Part of a small language model's weights: vocabulary 8192.
MLP neurons of a small language model. Each row is named by its layer, matrix (up: input weights) and neuron, and shows model dimensions 128-255. Each number is 128 + 32 x the weight over its row's rms, rounded and kept within 0 to 255. Numbers have three digits each.
A block is one neuron, or neurons of one layer that tend to fire together. After each block is what it responds to, as a language model described it from the Wikipedia text at the highest values.

L6.up151:125118099102137135136154171168128144182093158125059172111158113136116142160207119107113109066093041127168121104194176155133128142124159091107094095115160120114086117133082169173137121152163099144110121112069172165175103159122158107182118144134140075197153169118090120189129151079090128108131127168135158127107190090194190153124137166134101137098158171131086138133135111170157102125101
L6.up239:157107142113183129134116171093151129139172080153123109152134093094128081154118109095099145115142139143145147127162133095121174212059119077124094109104147111070120115152156158168148071149106141105128116136075134088162132121112154131169084100105107136163116113142115102209121128070107077161112158089151165135156110134156138119114146109159156164166105127088112123077129094160069129114079
L6.up363:153134132075098123086137134136171145149145128097160135152143094182119128108191128117127080112143130145168141103130184180123236159107129198146082105134087094167123111091146131105162057136093172116122095097127148119132149091119162147204115083162092137144117155144132116198140098123111064160087088156135152119150135099079081151084114112176108127152107179131116073089106207160151081141126
L6.up679:179195135116146112096158120167120148135135157093134092116094145131139115146145095073095114074130127117138122112116116087107179143209138144124178152140159131207157175089059122188078129125186131127156162099109153180090153140140158165086135112116127115133077128086113132141105184117088163139114128162077159142161118127136198043143136127132134130115076110140138163143114112145100179145075
Description: Wiki table and list markup

L6.up41:142134131069109106063088147143066164210134156099137147068152114165143140124153181156181129124114099179175096106187144121101111125208147095122141128150076145225093099105119107154129123126095109142105120143096143148100099076114127169151188092119165144151155101070130136183184147089169174089116115190123141097148132146141137198113105097168155178166134177129152177148072118147146106081095
L6.up196:109115178071127110139123144151115176175127078042092126094114122070124122100122142089110151132132165172139174140160170108098101132097139139106171143171122152165138109161132103136096086143118087128149081167108102145134153151080122143086120108111155127101146106149177091122176126094116152117132096146084116119144126128137108122123079169112193163124145021140145172135101084137062161147170
L6.up978:130115112142085083158105128161101152186138087088187122101066157115121191136168102145136086153114065156124168154164142078118133156141100068056099150141140150154123156087117125170070062131124134152155158162135048153121167118198084095125111090071183115135133087138149132122161143058086108132139108161087147106146107113134114114131130130156119203087184160142122109121161109123145040118102
L6.up1012:100097108082082133106137151120113170151172147126140132125139108154145132073223144149136175121095149101120155142120119134050116119176169158182142119173113120168169097149162130143127131122070165127077118150082171103091123137131150146111153105122126126130177109121116075153166124134144107112112097180085124091154144075113121115088154105173141125139164132173149108098171156143147138101120
Description: Word-internal continuation pieces

L6.up295:136167158185133127138166087128160202176085137138145095118125148102133100126142142129147083103155111133150136176108151124132160094145130197157074127092089148130073171114058130207039114164168163041066104077138116121097078171135150159169130111094106113219172098120152173191103126115110044123125091093172120159172125100117157103070171157185139131147163117132098122068138165113107109158079
L6.up624:255141118144172108142149106129089179147108135062178089133126116155134163134166115131100145128173122088169125110123164114089199132070171133061135121122118175094063130131082142150061163198120154093067095065100129119100168168103086153139113126115111121120135145181117114160158108118098098129138135082146118129102061106142173158127172055129115104139141112115123144055144140134110174144115
L6.up638:162181134122116181057163115132161114178093115105151154081082096132144095131131131170109095157182115147128094128106118142132133126124117115043136145141090101114119118119140172164157157101170113055127145096136125149104155150110143107126161126064126127113074096107139144092090182103061150116129089131104120157147173103118146085100109126170130162074094165166110211128127140127153146129152
L6.up641:116134138140150137166162166178144122129147133041186139164086169098145089113115133155149127105131102139132152098135112138134173124093065159115161092168088094151109152128118152129100164165159119129072146181107150159101125195130138126159120099128099080101113101111184147170074132183138090164081119084154167116130110138117137089159124186118121137161116193157117103037125153167116164097088
Description: Coordinate and table digits

L6.up212:143207097126100121221178083160162159123121118082135130127130117123115147156139156087101106076095167146146127115158066111099106162101143164099094084148127136121146105184081101177040121114124186128086088087103145218129135094131128088123105108127070124151066100123163151092116134121087115112067124163157143119196146066226176142139102119147098081143140171102179135084089092121125098137082
L6.up226:113133108151151127169160138191191110181116082044084123147193145161141152138141125125139078127150146102106124087141090080103154152113155164064135124160135118096148139172145129089066066077131109138060101091094141191094129138113132115106133117106067117154137097184134168123139158146137120079096188145143163159193158050112113105131120119132141111095127146120154103152091121133080159121067
L6.up909:162114152155161088208133078115149129154141090093091127166157130162119113169101146080129132067106167159101112154161122054078140162128159104095155110150162113113146105184119169101083141138086115158022111138144149141119120119105123146131120116121117142203134085130093168165137115149078124127125182217133147124149059095111123116150085139128104101113134126106130089138070081131136088159098
L6.up1016:106104151096145071153161112212100144075101112132164059155144158178155122122090099132140113121176140141130105169141139074146130132094154167066128198181121135143132108096136113109062140139106185147102133096104140109129146154143097129145110137060086085186162126135118145193127152080101166160084173178160159154161086134141091139068112099148118187155089147145134151108119093100078128076110
Description: Range and citation separators

L4.up503:110116169101122128157147134152114143088127082094144116094132121100158155120163099171136140090120156104192132130126130110072162198134159179123105190135103107175122146138141126085166137200134140126097116100120134171115172104133176025120182139091090074164134135113105079130123164164149091109162061121138133169126116085190161122117126107143128134156073183105122141111147183181126097117037
Description: Sports article formatting

L2.up24:119184100092128180143151156128113108087119161125139031107143101137146167181085102073135066114151176147094114148193126110137129161073187119123147166161175104115085127111194153105158071172126118113140121150137112196079122129114193151081129123127172127168125150057176156135106176071095187145146131113163145129111122102169136122181119110162132103167137124082153139115085095167147121097108
L2.up95:082112077091173138054181166158153112084170141079127136142157196109180157089114116112173134117106080079122068187108120182175139094095119144177130207132141069105156099132098134164159113186197125120139095159150133066058088160121160194183156083073124097181100107163166158143159090149124157181164152150093147155107121166102133107105167075169139134137103109138129159134100134156134084165139
L2.up98:111155080090178133074146082086161149092143169110160185120116130076163135086091123076140090120118135166166129167130064147159106140070140209143107182104125133139041082101131124092126118196144164129109132183088086104083131093121159085176103077138096099102080117135142114117135165160118129079145133138143156160121136107160127046160126139173123141134163164129130159157055136097166064158137
L2.up123:082166100148142153139160153133070147145136083104115081125175099121146160107181165174136216084110127124195066112144102157084150121131142164164117131065109100164179084122095112109184133159168130143103102136132074109133079093136114128134152137178115073157138058130101121093079130057114195162135164155159124157051133043112095147137112166160148084189118155103111137151157106192134082139061
L2.up367:157131153116162146127169136118126136178064130092177069107159136132135137117120138132123122087169137096102130177133093133161149101119149099099113127195109103151100151119176116108134110176151182124150094141182110120086096099055100142112098141209093116125123086100159143082142126085081165150175136151137167173072116120147180134212090156197153097150085100124107112132070093128105080158119
L2.up408:134079167126100147143163116072049171106148138106179107101029125085156068120244134193065104126090102157171167086124121158105159172209132068111133134168158128137120121109149132163143097120154123144116128131170086165116084129113114125075125088099111119146159117043130176096167152085135128154175032169122162098111107125152163114130131207134112156091102122152103147120066114071126165127103
L2.up447:164100089139150115199101151108115114165090119108142090129112101188126129110083167106113159097136141164182076173159115084121171137085071108128156065139160034111106164106182118125150177140152139115066091121123086104106139116100119097154178110174153154155136118086183117157136155093168170176148106091144112086108078097065181174135118102133124101129146111080100173077118111114111147129163
L2.up451:159133120075140186116182152138094170088136119165120151099133075180138192087146146118122093086121151112086097095073118132108154156141144107099125109153089141162179093150145098163204130105168115107098136165100090066156088111147067174129082109149132131090148086137178092152164171111122107079132193128096139074131108155101124156110071141141134101095164110135107153136067087153022113138101
L2.up533:115152140084133111137143187162136148071083197119125107074124165173149116117122134137132094110112158091076144198128108162110117195149113084114138201084126098143116069110158101137164118219114140133104170155108101119111098147136133105133134123088143081194100137119128132115176163098155134125142161135114177176124081128174085160175163096182145215112075132125113141104070134101127107178123
L2.up669:153140164112129155115117134092150099148103175115137138096110077126126062132122130152068075095061094088080165166153135122125038125107143111117129190146117132098141086164127083120147121194105160090151142118103105161078091127129135144038123134140097109151087167154171158117163141143142105185130173183162173164134128151145117078100143117117125164156087127120087147080060112115083116137122
L2.up685:150119148075112183141155093156095164163120157128154124149129155101138094143228177169127081095137120162147128168175086157089146088154145156158158135187177090097071114156175087125096114159116161142082063145141107176146079166117122108116151094099082123106058095159111147106154098092077127130223135172128150140086105086142194108159117196127139158119096128077138067136082120109099085121106
L2.up728:132103146118099172089133116100103143088141085092148105135102187142147086146178141184096127096148113108107089104150175155090176148255107116172168116103209163167152096157121128128154166130149103103068076120101115146106117090121116114121148097120141128143167057149151130101137092131115128128161109162139135079096098116129081114157161137118183176113144091109060152130124109129130141106127
L2.up771:157132111102175157135180122116138102181126108096116089100117124136151130141144071137170077096110147194103146092190165101155153156148152140154151169156124118093074103123185130115094083123126128168087122136134141155178129110161146085059102156133106123175118136103096130071133128139122200144173139125145130181119095126177201168209143137144138066077144159067211099142092101118136081163165
L2.up832:087126149091089122135113099107067147182189133102128094146107191110156177118132119150072066083069096118127085138148063086069172139207078091149098109192176108200145137087108125101168074151171162109105127134151087098104119122137119116171196134117142151120172084131109149123137081136126129174166132145145154123117105088140165121171122144163147171113134107085139123145109110098189163111063
L2.up903:122144145091147143114155190190088164156117162109094103189113098129160141068100141174106062109134094171137170114160076175124124117126132096095172195159170047082086117168114088138132110177191132147187138177146097141117132190149110161089125114058120120156084132120126063107154121086153181126161126173143179128128145133177131096109133143148160136123107123127091144093126106087146078162152
L2.up941:116123133111129102072087159163075157113103052157144126124155101103141088112182099167158118086116147095098103158161135134107203185166110126136134149110170141119070185148117138114187074159184166152161111143106067166152076089181169156090138082144142097150170065128136096153160113130098135132164163137105155099140146125183110149120140141152141153155134111191173134138103120166096101178089
Description: Word-initial fragment "ad"

L2.up6:120146118129157145105103160134024108065097121111165140159095182174152170142123103101132074134129116136129125197150125106063121152123106100110102112109120098173114149106159158143149135118165130125132085057143158179125133103084128165138103103147139114153108136140106185129218144163122127156135114178143145126105097136123179153179133125163131139093118093082184065151035127159138147091119
L2.up9:120122129149121083099100140148084195105101088119188148048107163144147137124163142189132085159104094156107076155120080150119058199170109106107111117132142107138081064044164142133116070147139109144136112107093079108055168129115106142118111108121136104138138121121114135091134138148109139098185117156110135125113091096105154129176126143148160102104068142049117137142141140135139106139138
L2.up36:148138095149117117111134097127089104040106162108122128072106120100139124128106095162110120129144115160089125108116113127115071134148160100120094121044151150153121161098114125152114144120185133123161130180110176127154129154100118132128154106051124128105174118120059095053089152146128144150128113149090138145135092071101169089174123097141127093115146146067124172173139143171170106110163
L2.up37:092106111149113143128133106167112178119096148132144096054103123136153135127125128092114074139125061136126070130108130112080132127164123129118181107182156119139127080135103164111100091124124126121135169128142134099090162169103134150095132126069111139124124109115148153167140161143189116161106149162074153134149103109125125091147141158148128129136055155142127155062131110210148094122128
L2.up229:114118139152084103184127104197053131083094054101165149115092143122137157110122091150145101106104118121100039155121102138114076176105127113124169083107141129191124088102200176131114065149121129130088129095096102137068112144101064165086124118069128116158107145123199144113159124104096131152198107152136122082116087089099170144168124149118096079110090078114170127116143157152132157147117
L2.up274:109125136148113143108187138154156196080108136119186139128144163148158139139124083084125157142107133148099164122123097167088132119225105165155183135130136168133102184123090074127128154156104174148155116122137133134148143110155123148178155113061147089177191080113080128159068119119101115127121148103126160118118096092143129133115128141179094132134167174125110099144144119150156132121141
L2.up313:123139099148100106166114080096143158159102128152124150162174123142129140094157161186087137109106089149207165150151080118121165044166132148071109138146103067117143128178154159191111102145102103101085092108071117095162124107122174112115155141063147104106124087134099124153145162123130154112112148154128121113148120120164127189084167089135145133111083125157131150057106159113129081156135
L2.up370:119137105149119162097130108113127100104145152102166170134120158166156133129142122156173085198140111143104061121063126140132130107173150153112141125118082151119125146087129160099151107140087111169081113168113141112112143176125116152093135124162137149133101074126134128131150091128104100167147099195059151149177073145082180063167107133130146110080136085116164092133176151160191119057138
L2.up381:110140100150105170104180122162139065129176094121114060160083156047133150115127103185171135204131117147110119139176098158108143183100102134127145171172113119109191149132199110123140119146124137143165108091139149181177141155112103136064126145094158139171083146138103127095042178112161106197153191126082125112166111125149073124182155144166137168075141119113089121078172137112102129165096
L2.up413:143126099114153122062175156128121129136130111060097101154139180154164142130144146159131147187128071127087102092160133177090118117142160118142116096145136133123149145167158162091127163128087095158129108102131115155106147125124142156129132089170106159104121066107096190074101160108143112174165137165085165109097122119114161181206134135136168061061158103116096113133080096117117136132173
L2.up475:114111103134075138108141128128068148044069135103189131111109174112162112075199089170116102136056161163084090102124141134091158172150169202144162129085113143146053156128116099131156073170114124169138171160098174139100106141179129129066097095099144116155132155123146088117099113124145119115129089152079134078150147086095123165146181122154143147118121198038111132141109149165166099109153
L2.up537:108152129081080116112130120141090103142124110124129142105139168133118172117139148172177071091160131121111046149082093146137126088092124110058114118039174059145128112126113145124146084098160137140160074152104105102126110171154117126093125144157168153096105127125092148097150099122097130115130049186101165147172100140182170112193132120132138149101094120119132160164047091144194145097142
L2.up596:140157099095137117111142034069104136111151130132150132075141150142164214128167136160146132094117116178115151121105099100105060184145108105081140124098075122180119120096124089086152100116104092132106172174156095106045075110153167182109156102165103080115191130113149083089167161143112131165110144165192130135137170113106185092164085127125167121112101162071186087156131132185183076090091
L2.up634:156106110141154108109164141181054074100144133104132138085119108135135114137134128176095181193168163130135081157149152155054140146207090133092091158096158141102178162150177144173125126150114114105158100089122096195157183082118096147082147083191127129102172096093173094097158109101134131148104106126112137122144077103085135124119126127113187107134127130079075134149147106156107148135159
L2.up791:125094145112087144101190117134050135164146099119166132144051160129128141126160119166109099115142121151128078151167124144069094149141134076113106114104173100193117185178177138116106138109175183103105102115150087147146112142125127100104139071067109133144122070092123170047142103150126096105135122140115180120142113030156201131132106100142143152087118120105152128153137121116159139111077
L2.up885:089110125160073124077129092110169183117126139069156160122109147219133123160131119126183102167110095141129096106068128138096088168102124109160096161128077132146097106133153151070120137089172157062149105082130129149068161110123142108171126119136096100143152182151107131160173097091103119152154087133144138147125136119136120155135111112146185119128060143135131110072084126159157136084120
Description: Hyphens in tables, compounds

L2.up28:098086129117083162115149122110113192091131129115164143126094122097154101079170153078176115131100134133126103100158132128051147132108102221140132076091139079073085161088170153109086139139231177181167117127117161085134157184113097140094192091123113056151120092145112145125094110168140131143138130109100169179127114114159101128141141194190189095095130146112097147108136163153196115152161
L2.up117:138105128147155194163115084119065094086089126129164144142149124145163142102109134128137100110131135129124142191163158150142111155106157124107151126123128158145123181069133102163187139173107093140159086131138096126131185116073124149187133107127122148078116139118136135115114115110147126143132143197088126116070117136110188132117070108160153174164091157114152114175056142102176153131148
L2.up130:118159143120119160121146143113128130132127130043180146129107166162147081053096081097152214137178144133109136149120077116114118151104143188147136136045123125156131145038122125141101151192143139093134097141113125156115110173109177120163148157150165073144091128137162165069113130148131105123159074157160168121091126086112141109098171093196171082103163153089112081167054174170168136141107
L2.up145:132108137097117185157142155144161083157185132128135074164106159126156122113183151130111138103171162148117155141142099155103117176089132161170116151171070164095161130133165079075108137151157142160130073121117194164172123125158147109075102194181110157096104171128095113089026171149102121211151159148105127139116098099101103139169109153167147166127109156096177103072110130112136099119146
L2.up227:108155178123119154110158146160140094231138134113163090142107087171148153127135137155103175092145121125133174154200175090140182161171124139137130174142169128185179163158190134235137101134162118146045131180140088156061129166138096116154125095134141113183118101119102154114097164167169167189166140177125138140173133131159112091125110138155144156153132128149130103115179135110168155121091
L2.up283:160120145161156145120115160164062095114156069114081110146092068092123119052089128124141142114134140154133126110162148113132133159157122139176141164090164143097133133081125066163172096143182143120140162084171082160145101140102089184138153102084085126113111100120082163064094119111147096129140105122105126126173138106119106122056135118129094082128128087095118112115115106200159136145090
L2.up331:085127099092054139114147149069134125103112116086147099166121111141137179141100147139187128113160102122137141132198123125119119160123115140120150148110171170139139165123183105144117107169149126137082134137182113080140132174156139119174149167136116111096163078092112109096124093188154093107097164156166141158092160112158137141216186154150100103121121135114100094163162168141174063144081
L2.up382:090172105151140123094166107092129134136143089145143157102075146138174139099176080092205097145042121139086103117115085143120154097126103143183146102128106148151099135110107134126152146165131159079147102130082149183059087177099179140142198156167135083121179123171141093151104107121115133121156108125088134136126043070179113091103110161214153103145202177083126131101105161134163106163097
L2.up639:157115145133181141109097071166024119117134117132115139163138102138161111143112109105118117076122146122092092097115097172145129083133123146102137125119166128082155160138161102128192100129134176130078096154106091120114135188113152158086110192117143167140125103082096127153104108150124118102106138144127126126174078092132121112105111127139107101133127130162168139124140102104173176191162
L2.up670:093112189075128116065148080082109167080154051090110153175113177108131121140114156187109149142145099117114151155135152157131161150192132102134116151116198129140163099144177120172096162137117132124120083084202102123133113219125150153192153143111058138177172044082096165104105151119115141123101116174143153185091075046132132152162176165163125128120088142134168108108121112144148170165089
L2.up672:108116118125106133096109143103133132109158166060157065128095083169160120115173163105161168134119089109086104117104109162143114152142146153134133117128136112168115144199157163133140108139147144086108114186126126113132079167214138073124129168098105113143178144120161135116110103138126160181149163170146160163183122080129159152174116190174122139156104214129140096107163130159173083119152
L2.up715:134126136116095158103172091114084125080087148092149132168111119175154123149186109131140097192082125108090089134132138165070111175116120099101164099121119170119135122055084154126124122128173097070099114086133152120128185184120187140138102083143157125148159076089099159101130158157147119179142102139128154164106094051137171145182137128145156066155132155110136099151121140167162121092143
L2.up718:142136103133140149135168197188111114176132163077116112158126146158136093153109095107104092116146138150151152151230150142128115140134064126131148098131191163170158139129113085071136080140144117118103142135113168132143133135120065160121111183170125121107152191104192126093140117137125135125218167165107150153171157096113140137155146172097145120133120146131060143089073143108128188125097
L2.up719:123160149111072134104140124111064117181167086088112104114112148118136187114121099176125102157141045110141102107170155131123151116131113121118123107135224164165224159149147103129127152145153147056097118081147180115141112165093135130160164109139109125129112121140117152125108108073156149142127092225092162155157138099149121155155116132124192144118155191085086081117126173111180147161125
L2.up820:112119120143103145077137096098058119129084126127157154135093111178158116143111060084160096152111132116087074118110151165139089120099166098132107116105114141153082147060130162139136146090144100137153113091127110143097178194108153189121134146122118157151163149109078141116115069170100132108148090161077142103116121067109148117133118127154147084129151132052101120161120105134197100113128
L2.up938:120102186102132131125150121121120117149103072102129135120075093156163168068117133160136065131134141090142123130114195099104124076139138098127169084125116152174197152128202177121137091093120106112152084116117153063111149196097203144102071150113055094088115073134106112126158143141135071149081104132094151077135150149097122116141163101131106137131088169102128139151152133141117157139106
Description: Table separator dashes

L4.up355:171156137085091105096104122136103145138150087128120087086150190115129192137169182165158087109072063125134102104137140131132174134179118103107139174159174147109103109087129155139131066118162205130144185108166099162186114203171152147113139134199128089159110138106150114121069136085153102121118122139158153109143132124135143139138167100166168126143081142148136137139133106107101144133117
Description: Year-number tokens

L2.up51:126132105086132157105133170129169133138172073105132145175148115127150090146096118114124142135165100074113107118181135088121164135138051162086096136140146133128136086179107183102101095111163112118162030122137129127161136116103126160135110102123033149098097090109104093148051167058127104121084121105088171161162137138143139118162146110164199077145173067193091092152130171121072158168086
L2.up88:136114174143106134157168152127115154116120128107144131100106171145128126136164159135081091174114119075121139160155176134078170149143071172114123111142087108094071206144090171133101114143207133055151135079157090128138150140141122111190108109140176105205134136058115121190166106084155114129118089115096191117176112086185137175113174146230149154161095122103098144155141114156114173116156
L2.up133:141117158129143147108137168216150225164096107107149100167177179151128160142126134177093082108114134142096147176126115096097109100133088141127166141118084138130108189148111151143078137150150200083151132071157079124191129149112158110179097132112084116181135154091108146145147103056135111112120113109134155144141126123110175145083157100176181142094110167144102157128136171111161177105138
L2.up136:116073157078090105130145088112096120162121158030099085153138145056134099162123162125098153144141106130132139129114135101101134151084130164099098140080151127124134097157136112140149139171146221090059145131137169192091147089153124177126103095132090125159141078119130041092065143136125098136105103103185133119127108116089140145108105090154122100072152088096118086042107131113100130092095
L2.up224:150105155081156123102101069156134116180152104116129104061161149104131185130106185167193112088110126119065091129151151105099166124144108128112131125105096076121188095108110178136149125082112151118164118111138113136115115124155138111137125139141056127168136139125140168091077120085140123126060123110166157126141102119129142183134142092160230062112101126158111117144119122145082155154037
L2.up289:151077119117151149133106145119162156144114129104141103138164167139134124149128161145112077062161110108154083126161180112105133143122100102112155137110105154109137089154100154166181091180106125071171131074098113150157156153144188151140155145116080051184124168181102146132093135096146124103133126119202140114120101133095158158116094088115138110116089166145104157083128171136052169097029
L2.up332:190078128136138098158112130153097135111089127137135080119129102160135101136099132111098121124127161177124094156104109131102126154130131126100117148139139126102152096166129171134109140189126104055109123030099157171114119133131128150091127191100137112206120139123159172150145125083109105130189134120136136119134106075155105133096145176148127123157088084041120152080099078079084179123080
L2.up364:103148122085129141098146157160096147127102127083159077142135172139143085116122113175147104094150100174100108183125147122107114117132101111114130108103137114097109108148118133197146099140190164129173109070110135111120149136158158092069205168106066051187117152103126137095087095078156096138135105096142157107154143113085108079118163155200107149061104142119098128095166125173116159118079
L2.up459:208123145106094100070141085125103126147131116140120094069085152104138155123140154151152103130079056130137067128104178114105174140133100076144130176116136077129170112108138175122136106132150147093132078079149104154161047116166113079121106178112100104134142178114166100181086121081153131078096124114169154114158122100107167056168166107135194060081087143111129132128113091081123152123034
L2.up492:145141136160188106153128132140105163143169074087148114061110086160129092167097123038103122104076180129125129135131121142098138158122145177120164143113146149080163126163111170107058106149174149086177089103107153166036080128145147094200102118105079118168076189125144131123126110090082077065105156086123136130152134053151122140147125136160137143099106115155122115130047172072135161164054
L2.up573:101117139075140141151153108157161141132132153163162140140113079110139092147080145197091117156082140137088149162140139118103118189133077156094123211156081133135117079171113126111094176147141176113102145112174167133176176124127127132109096143172071123176122169155090066104077165074111112168125116091126166140097149122146085160099111084139147167130063113142123133080092079089085104133048
L2.up623:107113149132152143133144133178071192085106098087162157066144208156154146137083127200071120134111180090171163221124126110122183128139082139118114159079127143107083151088128170151170120216174146120154153105101098127123122126134136130180155108110124067167197126106114130118133125086178123107097148109079151157072130104145126143116158084150141183147144153140112099070154120125124136121117
L2.up695:101126135147130146128149110131129097083155121136122125115103073164128079164162134045154110115176140130148145112118170137093118216128117181127103102108110158057148129190139111109091149157148096068105118067075143173132100167122080126123076112143125108138102090199172144144130106157077102136133131128118152131173064097185105133115099168144134114111123107104104106097124155107086158149128
L2.up795:110095136100113140111150119126128166156153074095145076117149149124114089171109097122172079071093081128096111154143098075111184177088094202140153135101068166070147148182097122122112100185138165096131121115165129168184095195151097120136095132102129136183055150161084164132090085078107137149122109124096125136144152126139120119134117136175111198129063159145083117113139192110089140158073
L2.up918:120246143107125143158175139174112181118137112167156073109176148088120084179138126173130064103055117122108137219217131105114157126113071207139144203124174078132121142169128145138101133119082144120112122067169178122167117147227145118133140130149098134173083127132121157145145126102119157136164127084118155120153116122108135143116152096166155200136066155155131162136098104100101151155081
L2.up1021:128097112109113174151133126141153098153188092115122090148094143167145121169157120160112159153119133103150066093140166145112171134200112107174130205162058134063197081092150085164103143139160131125117152066127137166148120094139101131109179144147090132129121137142112107082060129116147135127082159110133150129115041114119098159148145127158118156091124109150096101123146132088072118165029
Description: Final digits of numbers